From a checkpoint of a small transformer trained on Wikipedia.
Size: width 512, MLP 2048 tanh GELU, vocabulary 8192.
Architecture: LayerNorm before each block, learned positions, biases, tied embeddings.
Training: 901M tokens, 7660 steps.
MLP neurons of a small language model. Each row is named by its layer, matrix (up: input weights) and neuron, and shows model dimensions 16-271. Each number is 500 + 50 x the weight over its row's rms, rounded and kept within 0 to 999. Numbers have three digits each.
After each neuron's rows, "fires in" lists the words (lower case) most often at its 100 highest values on Wikipedia text that the model never trained on. A number after a token or word is its count.

L5.up575:477535500660457485487524538515495569477527580446485445471521493527479555556521516574499454492541536521538527461414514484397537473559542520443416434505488410483509468435473529520518558453615497465535520364407483383485534496519491476423516550527551538333498416554566563545594500462455539453483484518473523441524487537523436493457480549504474441566573438462486505575495506430533448372552420462557547534435474544459452510500511476437479539448494555487583470512543564464578512509443459509585463405525466447543477407521538517555471549465537583506518479470612476532466468529474539477605570485524489561448408408457511449566502577530488446413519518564600537392465451532500406513476555473425433418504425541548509431523519545511469518496496542566512423445508575477582597454385475
fires in: "an" 88

L5.up588:410482558547572469584503523522532542467502467531509493451428543572479430345475440658393434582379534504417516429513552460456596551468475474470577490501552516508514536475433477614594490473532523498471466553495574454464544450498446477499555434430462515493582436597543511447567443463415553559432466574571462448425479591456426585380526466456463507472479497483540434646460493415540474488517427460512463557567512545496407449409457487478558553479526525556464450525476460545435501496425516470486452511481491439503451523530372477522500438482439486514485488548532444448469549454463522471470504499484493518456482458524532456492550508540447499441531504486581415556476492429575527477525546435459529542487526474466473511428517580460507607498460470513524596448564539495540489529497433
fires in: "an" 51, "more" 7, "to" 5

L5.up505:468542513522474444525453517347565521475485491524492371519542420485544568546580500530434480574454592546542443435453481454519556450568520466493526543443427575550491461562453538534466429494509461442495481522434428483563529501514611437508572485465597568435486480515536487521485505471450519451501540485538457551599539491441455490431402532484510551518473540527452530515480436518456504464469572524504541438452525481570505535494362465491550521568623571475464450516599505425526537479528584559571608440504530502415454393524517524470543471554398522482606499506452542575492440513503512558505592509427503466404449590555620502496559482504476500514588559476449511477511462667566468453527428478467436470502483559464493488507524380420510542445658457450453508490475505463443463466566444
fires in: "of" 21, "for" 17, "to" 16, "at" 14, "in" 10, "on" 6

L5.up384:443508507513460455430534534522520526513541496492551465455491406541563429519394450529535487527370497465484461428420498397520448466493487523474600508442499468448550537451476457509523538503501491600514454586572588533486432512514447429522483533479403514497559553517460411489403541529590608564514554514535537450479389416470632450454539514472441515483474567452525480544498454496474527509519481476477536501528587490414486511480488566473501535466470467558432426489417463467556474544467533447467492615508461511514513503421600497499448489440490519503410517511515481591454456430485521520487480462480479525417467453540577568527518429565553508556368482535541540396539515494465507512482557577519484517501529534523559590527590433456430505532496561455491512517556523529560554475606429
fires in: "the" 27, "to" 11, "s" 9, "its" 4, "his" 4

L5.up35:565509497501534503517570494444571556518481509532516487472650529496552557623669520500527549501461561414540520468445456474505555458493489563509479498571458576552494440544459526506516482477502521539494416499474516563409441486465468586474530498507480502456505488485510517549379536502507489493421552496578498548513461557531447462524541588470502530463482469452552407429504460449596497479471524449525455473522467506643441485460437596500453595527502457538524537414484548525471508489540595547551531440475539476462488458511551528454598525495578478404496457466553578493527571554540500545465443436502463516544503472369521522551422480422502512465554423515478485586456423513482558540495406512450558524506495430412603437584540578463418551515520577563513581523524489499510603483532556
fires in: "as" 60, "than" 9, "which" 9, "what" 8, "that" 4

L5.up1121:409525458423505460466512568490502545531519625499463550506496600431510520552509575525453476540482442477436528403542457504546440456573562470509519462494478541493550546430527535474491486454596491450597518486544596533424519528632507529533469555462432496496516536470440554517530400447488513523452425427526426442548535545441508442510511438474472552547546323609556576457499506506427580418447506432510468441487502487537438508471477540525488509557513501482497581573484445475470542533454530596412566557465433456484521443516467544428441442523424547506522458483456456549520541474405491501481463555448464464386445437477583432510492543493466461462601529507533470461598558442474441471587594529483554462462534458445485432503568417488503396483524489464525536578545504573416399464446511
fires in: "the" 20, "a" 12, "my" 5, "your" 5, "american" 4, "s" 4

L5.up252:531499474550428592508544480434430504560537483558497530491506566533471542565563569508508540447496516461418546560509512441528539526559596553475542485549541511443483471537488477503417401462551482492470449466513502407518515483549521537530472445468441500453407499530518417416450503449531462467527519483580643578595452466426594592532679484558482498483444534554432566475447451422589480575505537505428565476535449402431491556447534477540513548487482516579516520476499521518529477486486563354532498511555516543473418528495453443502458524508491569515398457575461426495547534500528438466595509528540583507511499422459458487471492536389509514543505484475482484551425432441489462538434495540463437471570389470534548425507582565457573488416493531464553526558425474445508493438504548
fires in: "the" 66, "s" 12, "his" 5

L5.up1539:500483522543529445456447494520508539473475508562495487523476478501446492441484468581518479467600486525500469431372452497454589417503443440444544462421437454489485468464564458599545394403537485391510456447509561495534460495507506631537505514506605532402499529539526618506497506454523588537543432490447511617449504443470420499459451497522565482512515565460501496534552485493529536643569495461561448492519532537518465470546518525547474514460524572511442495481545518478487559509482501483521531452533473566613441605567437404471533472439490643538527502513544482513479500494491544534531529534409484501446488604597523530581490492477460482429485416497620449485532506484546473572483560514509494490453542489500537543510546543481421520442517592512428497444505555527553501526439546
fires in: "an" 91

L5.up1449:508497422567446493435541477458460453514545369592449511476495470532589575562474546505450495514433471476468473487408451536463623458603539550521575484505431487631506512453473448606484508579471542532438446424525438574558482488504437415511501466500529507481486476566423606487511552532535502498462454496472501512521484553563478490547520601448453509484561500470420503526436470534579482536512578469498481475444415546597470432489552562455519476466495455515480580483542513582559472467482517460485532531484450458479494521564482505585536561571471515523465537484512544506568552595485577481557502552506527494580466528518549466540364471541481399496457521547504513519407502515476540537557532443433537495579518477493530526458511544624571536478481557472461522563453518543585485460478490
fires in: "who" 63, "which" 11, "that" 7, "and" 6, "he" 4

L5.up767:401501542434410504561505467499499446532524471559452464524447487525526505518479498487407503573551527577506492505464544444447529508495458473627446611462419503469554474431540504499466432493425419467516512472475529549467534501480596462533471493558503499418485487502568531522529598499529537527473475492571527454511498529572489485463562471465486436376483542520528476477501489527534602458508544482470605389554458564479404641446534577526512501432517576592380533549554502532527408464462441527462408498467545488493531537409558503562518430511463510471439576494517493550455505598530554495564531555447492500525492519434423536554478555394512496518550446462564522474504556477421486429391573481506523527589531432429471447449553540511601561421595570522471596506467478522450529498401459
fires in: "to" 33, "would" 22, "may" 10, "could" 8, "can" 7, "ll" 4

L5.up139:442466524504464512534574518518467533424477559524486523508492565502530470485589521541490411490359511520466591442522453448511462546522463408533502416532508460497477430488537541447556462546481434468530591420555542477503504545587530497487488418543452472449466518513562473411582454544586516463570458533566517414456492483450538492567506480420541425445518468380499416490484445514531469421471566453471452563483552439584618425426580491476622528481532579528508532516529531556576592490541481443498456598593519519502449540527460531441502574357528560478494470460460501506460441459468525440480405491510449553528503448472464441478476517490536564549487585454568541434508345498457563529433505426472517439439445482511478453547513551439529452446521523442392525529543467477533460466532572
fires in: "2" 26, "1" 19, "0" 16, "4" 4

L5.up1716:480490514426576571522463515461560477477467496550480450411422487488463503425487446543541484488440539555392438487578507531414566563524484455499471539469568481571457560489419466550527518581501460539545550484483588522538517495443450448584504487407551534535415576592493468387528494498558517491420493525501523520422405460565540480519549517480545621492499563496475577611459621491431503575478379494516468518509577411534515381492539433525443481453530556497554451488552426440475513444500564469407503541476536528514538495504449513619486480476439589419458555445490505527458449536540508476473562483489527536489561547499460540514468473522488529458493488463552582460505545593521518554441448457411530470382490379469567573478476447475367553460521602473548511472506447548527483492491482
fires in: "a" 29, "of" 20, "an" 13, "are" 5, "in" 5, "to" 5

L5.up1109:484510616468503519406513479480557411451544475599532459522515548489582565535533507437431548516522533525477467519466441520514515571533587524550514555503500462461401450411468480518447469481499504501491490439468579619542474533445516456512487478581489415427566482478478563563520534477493452473371432435576497498537434497533405516442618555419484523368441483529461440567450447458467428518541547478527481456553415573529554519476474558560499461505425391513470516582590466498548455509548473550506383517420522511477526537428510427481541456530516502439500586534600451482524396597548473517470466465501454534593514489520503507572402469431521468493481509578452455544560498458495510568490569562458538589466628525431468428475567507512591577499566489490457521440469503462515509515487536
fires in: "to" 33, "who" 13, "not" 9, "t" 8, "also" 8

L5.up1254:531458425464516503479412628513492582481532541536434489511457532481540547492484519486594539498471472458386554473487510461554478440476520492491577569402533475495432473521437482510468460543410525497423480456419555429550545424562483421445562529510508534495441500507557545569498505502373579603537620553538540488547469412570535486580551574483454606486557542474432511516487564488483440435482490493554511423517487526511376536477516452438501605450532542552471401575493486542493529456511510507394495491537531592467530516487500448493576546456448458447488414546449560438511530602495495514418497481491512509510444501471544501520485581558456505520469574493521581432570564529536542455514484525644504522567402508478490494557505531552475508525519490549548528542530512516516467341502523
fires in: "not" 24, "was" 16, "is" 9, "without" 8, "for" 6, "were" 5

L5.up1319:479477451578398490503512494416455518536665405517510458449616445519575520527491513583452500480561514506384587461470504536456637531511514504610476532536538458521418462410549473496530529548580514568502429457481492512466450541462506581448472589441502399487444499458482517485454563366475462547460400521489645525426520552588442566534507505471556530503489462565424535498529561492475517470527502581522560499561416625533517563495493452459475418459524572465458551446568461451508471465500556492526503419580504567534430459499488501519551633599587538470602479484606594588517525532548410593465507519447481511522426437483510500525420440531445424381532515495475431526496469608517414557549581486521527417587406487477456437514484575520505497553519434498522426484477585499475484487482481
fires in: "and" 46, "to" 8, "in" 8, "director" 5

L5.up797:478530534455467447450532472528542476393578462509499582518494480580496428533508545503451435422502457505492458557443424540510488500579513515456573495582504525581457564531309536482529498547462476509542539510524546486435536525548555444590515412489461437426489473576420613501497596508468573463543451496493482528526499470523484518554440524493502564473555595501451594567421496495552523485527551453490498456503537436546489492575539434484498463547426476455534427563428579518432536479543566502532464450509566509492572570453514584423502498467452449443565567577537450456465562557530488532517473408489510494410521471491526497560501495477479461425538522398504444505591430420608570462601548515534464543406492606482524489460509562455531456539574453543440561440462488517601443508520563
fires in: "has" 43, "have" 28, "had" 22

L5.up597:458489521554479514512591466454550511521527542486616504537565537541545467466550478605433462489539486506486516486592480539551418574492513496499618564475455462498478566529500501446479545560440528530556543526523489525439437531516461547453586468458508474507430538475529470471494499477471481551478537488390417537554461494459490563550491406490546541470540375633507426498442510456450408489642507516516495347415482459551510493588547406417518520552452469467501505491470505534581494485501497413499514465503501555524565604492563473491454611453586526403571551498450484451418464449448568543480443509481489639541529508537554495424557511495488494575512507493514551512494388499552506550519377460526447464491583551430484382503425477543440464534460477401569508479494521515524460486488549
fires in: "a" 27, "the" 21, "s" 11

L5.up246:414533515521418424430586449569569536522561418535473458467460554574486448522532522523484584467482598473527490606518497417484459422454412489547548490548526471560522426449531514475546561517502503478486603441425411521414462538539544482432473482529482553503455503509539496577488571420562467522373476578573509513529572534506545427538472392345460525549569617534508450446511506453482528520500451495534462497534460484509494420481496417473604463561404615472453478520519437547447419462437526481459586536554546517454418492520575541533465437522487541485442469531577541526432475552593455539477503485575545539502453520567442574520448528510571516443531513491533548572458526434537520461557445524569443484418579475581547532549529513487461438606571482536531563527548494550468484610561435
fires in: "in" 87

L5.up1251:503491522487509442440545509518512451451537535529460523534585544521499479498497581477507452462360526534457387552537490580488496440502537403511537464458586491463423448554481458453522656547552553538506551511507520496493502512576458461499485506487439454521454480522444465506531494464577488510488587503348488511579326496502516501506449501451441578549573503421499608559418526538546478488490484562522423463447543433458401527463567571460446528486510448530526466508485523481483493501510549470482532562606436550566490513442499492488512527501414522494523436556545504444467623505457568464385496503459510521497470548486526459464490467565535450456493574394594456480456487570426485569545461484431576478468462485482585566486471516517481494433497458413528520634476511516492446471532548
fires in: "a" 34, "an" 13, "the" 8, "his" 4

L5.up1545:545450525523427508430444457511402547429546573480422483374471539483547486595587564518543511471500490607476522521504508549447592453594436360459496548486417447558557503539580557551472491457535504517478458508364456544597482491516489604537464490449518498430486461575565573550536537507409541521534487499352487544526580489490549484572464520529556469466494537514532526483520517433433385483515441529434485455439522479458541469545553491471492461469453591418455403479457453470492411522469500490532561535447490543463501563560529576435437552480475502546525425588435554543626553552572505482470625501444530485451436522426522484483533478493532505500592470455486512497559494424492416463495498528523534418478488541572545467409538484467469460500518518479580473510497532493450442509476463
fires in: "in" 72, "to" 15

L5.up1526:463468646508440548582470561523493489580420494462438536541468462450617569521568421538448537496448547492474468557545535456497535469500401525533569532586401551462451523476455480437426506487506596520481510500456474504538500580527548488532487571543490537541520497514614507487493508538481420604439540347459528479532511544563531530533532568508530409519521496480431476524414528434424473509496464472536658526460398504487546515430470547440458454440500584561458497498462470511519470533523518396429462491468505474452580490541489495489541518551456530431473561509459493446642541507502492580570493537527552425511515539502586495498511469506429380501456439490510477547617554474607523433531532537459497493458536504421463415458529532471615550484455512568484556483528492467515520498505539
fires in: "to" 21, "would" 13, "not" 10, "can" 8, "he" 7, "they" 7

L5.up929:451476491463430482543547396546478431557540474521485538523457586512469616527435499585518484620423468488539545509455537468520475477484541520498475431479554561506502460519507457461573447551568583548489541540458494482474450516387424492469561519606502382506493464585515427566470543491497539536484590478504467445476438453594510507399573613579450600527506575502499591361458492543523470517530565547579528414465540510520487440477418465630518517473517455467458576555490540578541525474571533486543494405487419487544488513466495541438453508498562476556482506419564443487532500547412493516539385440410448453599462452529569522511479559459487432562575489495609492401544493535512486625430473479542633490504497427420574515478466525451478498516481525530554470477456558537573515534555529
fires in: "as" 66, "is" 14, "also" 5

L5.up416:517506519513436540543438435423503490582490475563440523512510477570422631468436554506509464450415400446450441521502570512494506566578475497477462454449522564517495527498508479488592502449546530551584489492491494536415518540493502454455507430585511492492480484555440516512515613487503555401427445522587396502442448462518481582555436389557483540500488498466427523436507526460521506510501448483536519500403418600544387459482420542487493578559454465509443509499501395514582528458386601443513504571541502510550478402505511532451488448496470388564546429502438550554496500404501552542566587531551488492533414504571563586553465436534448476553541550529484556526491496460452446461301582460468522424446541414499468500493446520563499419542572595544469458638511573632552477517583537
fires in: "this" 34, "that" 12, "same" 7, "which" 7, "latter" 6, "the" 6

L5.up1235:504515488513509540406395535533529476504550452436413536529553521495463437503555532467515510504485481385652521445558503567515525541569569449435522422469536448559509489542464503522537575488501497530503543435489546535481479584547457451483468390525507574494511480567470561493508495434436574508505522585493465466564524454433476473490483520538520546474507516413463518555597452521518595643508566418510516537514462436472480620533422516516360539539537417472506448540520530466462578499494501535456470615496495460526525541457569529459462463472525422584504520485510445520494597454535460588497435543485469483542579530400586420511521490431568554460510500522497476578489446467484559470500423437502504588463436489551489522514602485378487443416551450596612551444499415544467441464471520
fires in: "was" 27, "were" 18, "being" 13, "when" 8, "be" 5, "been" 4

L5.up1876:536481544515414490576501394505496489494414559568523557541496515434459444409451570500487400492475433531510371508556431498434525483435504524539524532512447528499472464414404448548533547518465460484505521461552556501491548522535462488467536490467459549541505531514638526548511483504564614567457596532551464454474478527512563565506522569493437472435501505456540416510484589552491481532624584457468415428485475460545536521525596585406500573463478545486493520426447473562495511632519607577386558480495465551507550512404484522538485484627528479451453477548521535501402419598491543444483486487524416531536560521483558454458505544553514449502522483582461566452497542425451467522535526507509503490583567461473513524495469520450486473500458589503534590417432503527437433464523549
fires in: "of" 47, "a" 6, "and" 5, "is" 5

L5.up228:560521426503493540547549522496515459444543435444436478579507451453530509422465481524403481473458529425573458520376527569506531467547485469468547426439495538489528587561516488544491557476398523533463524401474437431485518517473487344523573432539515472481456520495560442448476537508541475487572407582540620490440442493407512506474512457479513472482522625538442468511449556461535576582476519548470554373515535510478436452514503540570570496517525415473463471512504488512490488494561474471514521504468533518566478540493492524573517549481560483508522502528451487452468493467431544446554436545474584550514556513526545540475393497496462447512599489493520435536493537427455534512522538386485510439496462507368508455524572504508538471549599434485434536489478415506498507439542485
fires in: "was" 57, "is" 27, "s" 5, "m" 4

L5.up230:535437595465509436487489568391487551478587449448536535584526483496460571541496541566526591489482469534452596451493542497514551582541537464487503542558509461453581467465417445550407504484471495502510536430532582499492492588594488525556440504435469577504509471486485507511544457525496473516528505479548505441551482521497514550535368539557506473426441577431549548467544468512534498632481431499489406441512584444566435443589526451429596519547471494481423483557449502509440510533545465500427466502456544490488450474425437443579537551560452489420479481525455484459512437635471537512492572460505419453539452502399427550450607552507444487570457540387454538527530525445538584552461478496575510509481501465512533486530525494507586621502504504478517560467552391461496585460401471
fires in: "was" 23, "been" 7, "took" 6, "began" 6, "not" 6, "a" 5

L5.up591:476487494423475462484553523502483504434578514517467486450443444538475533495499576483541480604518564456483506438514488509464553531495529503539487512500526509629525430530451599480552492434510548520406582411431537492430595547513456469561579534533416487441513336465468516532500501470567540476498560496544534472469516564639479516534545483479497539481564422506518524570552521476560549478548451504453590433531515534502525494520473581465414415572463529430406427456447477520456516496467524558505472484550519369509505482392460487500474464396517588538524466434535429543495568475550529471490427404530501446447490588544443599613589611425426533533413547519475441496493484567428530462573456490548478430543484496502583447422581537525604499544443498465399645500420537526465628475462540
fires in: "would" 21, "had" 20, "will" 10, "has" 9, "could" 6, "should" 4

L5.up1956:512448495449562468628553495457469513523491507559437537604488574572441448546466569549494511517530423459501553486558503487477558532509537511657587464486475461464538526486535465483460464563568551565522606432558484467488511578456469457521437537515418350478490497430497586546545436547459507504550579497439473412405523538457596495531447452415536537521594591535514488445485590579482434547413522553482546484480531442512457540513420444488390475494492537544414551530423477489486535520522563397541520403500474547428438535490543440449524490460550499409526501464476540545463500401434488488601481477517564562462509446503487461476520523537526530487528453531445516579471571452504466460475572565598450492526530474551531401562590511534483485548549474525458526505454558572414544593490481
fires in: "in" 40, "took" 18, "the" 4

L5.up1188:559510517459497412489454437532442487496506541525458504538414481458485534384613535506602447527559370669557450465454449431431531594544528409488508474491436515584514481503500487447382496450409432481554474509400436538570461473503552585475527490453474464514490536510546550613472641416453524500498488525469574592469570492396502589475455485512519472511467546586537465515485485531454450486450562533452472454538459572509539439543447516420460551611476482520506444481557498514468402539541543577481509453485561544467461427451585503479459510465528400582488457571440523550442510538453478618622517529472469524504515494497536485473475471474598536466464515472504470504566450512519541489585477555423434491468442461418517476581510542590510483468489529430503472507599427462515483503534436
fires in: "of" 82, "in" 7, "to" 4, "de" 4

L5.up1192:424553536555502593586486495547510441510508473456549464511576446532459468552509531587595398523390504483510502420436510507542510507521494579511439574422464621477493588582594579628447566377527424425492530455365522521494598550513475486546595495437439489526536430435491495538586517639459493447428546486487590486552540534499428445642487486457477446521520503608552497525487458487479394437457582524455473377544467498528566512444517493520467505566452503461408502446524543572483431671512502602460573485462524518414487499454493501511477523548502579407544629512509484451500476487522513498575541492370478537504527500555549514419546577455478484534544528444456507488541504506420465518430528539565426404485397449495477495530514489530480412435492529456526538493506471465455548548460526
fires in: "a" 90

L5.up1607:549502569513452507507510581487511476488445421529603498520523509475483532502486497592587545365557389481562513540557452547505478547442529522552587542480468510518491533478426438478529514575409486540547461469467542500543561536580581453478452385474559514468515500474463457451493487463420476589524566508562507568526410493553474614466588447440452478473460550496479441567452526516564506538441631508527495399513514552487462571581472522482529536591540494514514550515497517542500448522525482463480494387494480471553478500490468522559473520497545486493553566477449534467398575509490565487416445548466471441502446438473480433448537466522508511480519553535451507467543455507534485529600466515468555533501450538522465504477399526439451474435597530553492573480505569467501487470517437
fires in: "was" 26, "is" 24, "s" 4, "and" 4

L5.up195:419527558485498514548458561505566463512480589502497434370509457524449555443445573512541465480497477565464453461550398500440486517526476450519455504491561498559538528428507519431456485482496484510550502444483437555534489459516527415539430468545465470558599526486550570496471448447466600493559543414492509585497489555479526474476529497533478568511531544545496426505525498496480445459501427584605416406471488378449545517562475498434497565409581446549452528483455484424591451553502465512449499456493486460501451549528558497544434500550551507440436434469445582444515579465539572501545547463515516459475546554532561402601561479505438461505467566508463439484510457515579508551508558516416461491550539481453585414433601486434525482514434571440366578594531466549503534440631616
fires in: "the" 56, "a" 7

L5.up1365:483426571517544567483550464571566532589584520493541510513435550478463593511430521549490498459503392463513462568548507521502516537489527460515475488530529564460421543534494572455436517559577455396501506480462463496523543462571516421569581636382461403505504508403501531465549469559482479627472616465403552499527582396437518469470520450520531528430469448500464396535481480515481475318538564588487473489495522515396520476500501516505535486519559538523453499522474498549456579528440495540472547522563518557488499567624527545526403570432495461465488535487494517515482457492470505533425510497444510449475563503619519454540529514532435564499524432465496529472487529449492516461486416501513503499549505380534426531573559578538438430493524411432450495389587489504559514456468499
fires in: "a" 56

L5.up1006:492472530509529497506448504550499515455507447407570486535392607423502523524441520441445501509493471489487436549505486500449559477539587513511544504448556531405398569509501582556577494496560488453482554546439562459427487469468491585454612537429436377540423537556562481563501484488503556437509542488578490649427480482468491528524460468381491437478492576497524512600568461525538474492497491501504467554482539583472525413501478491534483554483482454504510403489426519505499510467474484541480372522435524469484542550491537430509401480602507488464530496457555444483421516501401505466495469540461447480595505554451492563423452576534407541537612514481422524415528499470503475516512456406484550467481480496500517443466515520485470439567483500449467522432512485568407496469530489
fires in: "is" 58, "are" 26, "1" 11

L5.up533:464515507507455413468444510462501518543494469357540575476581516526531497470592505589454446506533484432524420506505519515449467509523552411446466434462495478477497436526518468475503501550567432446499451473460553585462587511626381515490515562532476520542519523605487589498560447539519468499439516460543464497463423512468493532575512531448415443439535484490468449528434528458500481414553547532471495383483344538450497503555456597483421564458414515369561481473550448520467506543392491529553526521526555492539513534508478446452516517438454392576512488526513488487475502474516556455472504465523517588477529488611566461505510584532548510405584509519501524479511484565493473526452540581543616393571462556542495487434515501576520511460560462546517510609556502526492416495506455
fires in: "s" 27, "his" 9, "my" 7, "best" 6, "your" 5

L5.up1492:502479488503595462517565512519588396612624494520469529533485503570569424529448448516488505599470448519515479561428490475501490515551513484620516575477398496420588457439490456532471607530488490514507534462507539421529494448545555524537448565511453515446474555524548471514467459446548502611394538486659541496526512521503412525512500589509430511493533576541478550524462607495411457446563558532490522381641474561436416535489445530541419442511550462559486461531515468494477450447516481524434495439474508467561445474463506528568561487516544511479508466599502475497463449664558560508497429526500586577597495404518516520584493466462464464551441546564522467532513570505506469498476580530384582462474530494494543538546515449530561549475449568427443538473465548456485463517468453
fires in: "to" 31, "began" 8, "and" 7, "started" 5

L5.up1806:507533483439498481505499539460541561492499489558462539544479424529497624577560552502476478512388478504420469472485500481461553439556545513498461582568507506471481448517520455501528519599470454562483581537466494450526482565400410536580430521556595447464646478494448567451443529457502486513560553508564558568461488512465443510532542543454493434524549485473580509488561508521396521555443488442486572499527475548559475525466492499579490545532540510488574474587490490627459501554586498531549457542477531585509499428464449507396547547585466548489493516496500458414563528487575485523412565515569568451538459484470466519501446499577535486526495436455502469527472576481496518512447508549409505479542490540497451545445528489437539533540541531539538512520506496505593542665510453
fires in: "which" 46, "to" 8, "that" 7, "who" 7, "it" 6

L5.up399:532409503592591563463505511475542553505522466490514477545506580466552489478478542481492501473545475445576484562385480546559576508570532499575510602526520516504457495415580508443539506483496512519488588322490537459498547484492531500589442474501438572437429469525513468458408609479488548545544469521506500525571564469511570579461478569456495528407525549557475581507586478580460469506468535473490467488486482451419491512445577565541468512466497408607359469507549478502578519513486515454502462465440524537442410566501455445448483473510517436551485507543496454487454520497447530546515501572504448549500618568490507487545653524457486484483553543498522471553498534450455530559483475475462527608476401471518419450486612611569490469455556416570464463508466547552496431455460510
fires in: "was" 30, "is" 18, "be" 14, "were" 11, "been" 11, "also" 5

L5.up887:456540441681467501434545520512568503556579531547556412526485453566467436552539440537489465509467481539448534473497470458537442554562491487423421572503561492473540522461519461510553470581534510501449534486483545502501543519480463487544589603516463543566513476434406530516548541518447549524449473499539482454530409487496392526532555517455502573499514431477465479492461523521505429389491539456560585384481484440623460588403469524487480519536544509436495490435481558476503546479480513437505484584534573481579475512434503456419464442486457491493439484516439540539398522458398552462482528565484532450591519531520603441566538527519518446615487405484476552422502516629533442512457514524527500469482510580493496528541492491439411489500490586497439409574552519590443510357461573
fires in: "first" 15, "said" 12, "one" 10, "second" 9, "former" 5

L5.up1279:484412518484483483422491531507493449453496442426474515440568517459500480494512553493565494554562447483580551487517437494523507587618501578481468558541487546428522496500518551538492490491584491540526476528463445506529500427494537512505454470531568482408584545499539431494528539430508535479483506416479559612524490463545492508538528510392416535493501395504436508462565565569431498476480542500445549415558375550528473567456572548481554518493478529524535401514531477398563473531543483478533504502461526342517538546476527563515480490410467539526569483512517493480560536526435515525568507404473569471566527545595519448545486561574613550415439601588411524504605377545518480535398500574550449610576561471397449418515553401471540431483556473499509486423527540514531461450514457
fires in: "the" 92

L5.up672:437507492500624558470490486543521460524424474491524358502473533597505524464554505512514446501508485609416549558463486419486499530502598427545514524549467515520475502526562511589459564527521547463351410499472487541435513564530545505481430521538521502449475391498550515482530621556479385508443506532497622514458507541572527513493577493513506474600513568460513466500526560551484462498492527503553573520547468515577465563500481425435555465475526542478447540532380445495471490409473507442559524460451581511479484535494483523504471523499508543430476464532644482493510442544510462529515363484473559465418503572505528422553510498439506536558468567484486461455425521516585461504451526553480452531510486426534392440431516497455485460441508475545589407490534536541469566512594485
fires in: "in" 68, "summer" 5, "the" 5, "year" 4

L5.up754:406375528468469436456500506502499544515521463465498562560487593626544481545594508550549499515501423524482451463574512447469482458541470459531406612500488508566564496562533447550514488466549537599499468480516512609503509561546435500524487494526623443475565511438516529429493508491618510576493491476639481547581434541444551485613491476472428425649456508522538495558377508435477569527548407475516485449459449601548465467554494554514502462427428505517537414475529364478430506560436497466525521454583470444491480497537417485452518387464509421423496427508466461520522480561492540406423426553533556591463550476476563427515462502565565571436562634547444519581521441549520461563508536487513509506482418461508598464446543500491487518473451467507471465587473512489422433543522495
fires in: "s" 31, "his" 7, "insufficient" 5, "or" 4, "and" 4, "my" 4

L5.up1525:453498479589588551493468515489511500485488462468512537525558581420456606551570586417521511498405472457543375493511483525464356453567463577509477456606562557507545525545482497512498552483534487464528415387460471499451517461510529578473476470588506438432533486398497501525465417436501457457532447520509432519514561488483506566564503487444446467529383509487405548463451513473553542531509557506572497431568544498453529482585535501446457469453589493489495507553463376514493456501585490563495493559443518585495457493547579536384543569591520481555495497522446455485472469585501493578511537564549503423550514483545526518515466491522453539486545496462563491505543432500503494379534414508530471512456444482458478467506526536497534469466503505460511503587506505469503636515524455
fires in: "5" 24, "8" 17, "7" 11, "9" 10, "6" 9, "4" 8

L5.up313:546574506507552513543501610413515471564497556549448523513572580520510515561598542498431531540543493591539465486516453478530549413522504553484549535596500484465480570485518566644537466487537541494472457496486652467614488580453533499526563500489471512431413496517537478486539479499580467483411536522510511470610509420430469526544591494518520418555524480441490478542526526514557511467541630528543493417447416440476379427516444528474482467566480538556480425472495414556583464517524586536490529575466551501446584527500523447400460520440508533432537588577537520526438412424467413524555437553465493543452540457535501534438480595535441489508545400498539537550561533522497423553426497564475529543412418515503490543554376466474487502566516522590434533526473500596546604442505448
fires in: "a" 22, "two" 10, "one" 10, "first" 7, "three" 6

L5.up449:479348569427464492565505530518543499500434483474498484541580418603486362539373431506550455490565549367583466486500464470470555482473555509510584571463574540523503441479528434459456485546492420515445585542459513337611584535559479436485474505554537454513457450436434503437528462522516481548456557554458414483482395542499540465518554431415463469521574463450498549489541387571502465452581502528478484535554469399481549531387423487489523489497472518593465519467523457475427483578548449578476533522546531520455429482490463617618460464430554579433485472505497462537483548491434536498560435502403461450460581510568493485425541525512469485490453417481549545460454494440503429545417467542489344437535555524509439448456644493480507436498484510464442531516590488483568479489460493
fires in: "a" 93

L5.up1095:534490486519533538636394505513539485531507501398422543559422491567479397469552532483545409474539482485500471442559564600477520482425529590560457485535454622411401538602571504553453514563467404483399466426491422492480557605603498552502395430554506491512531595512610533391399618485479487486419517566466563523554540491529591489546489500480480572544535517571435505474499507471534511468461535504618510554492562491534576459494583524501450538483497538566438428461456436481500475506463563523638538561537473472536450475545573520489473469476544474481527495527492558527497354464472492503513601554467446516479452476531474491486481532491552575463459422528476462534456486412454450549413445596505482472378529439546474474484538471535458441458534613432557534508601453499460493497564517
fires in: "in" 34, "de" 28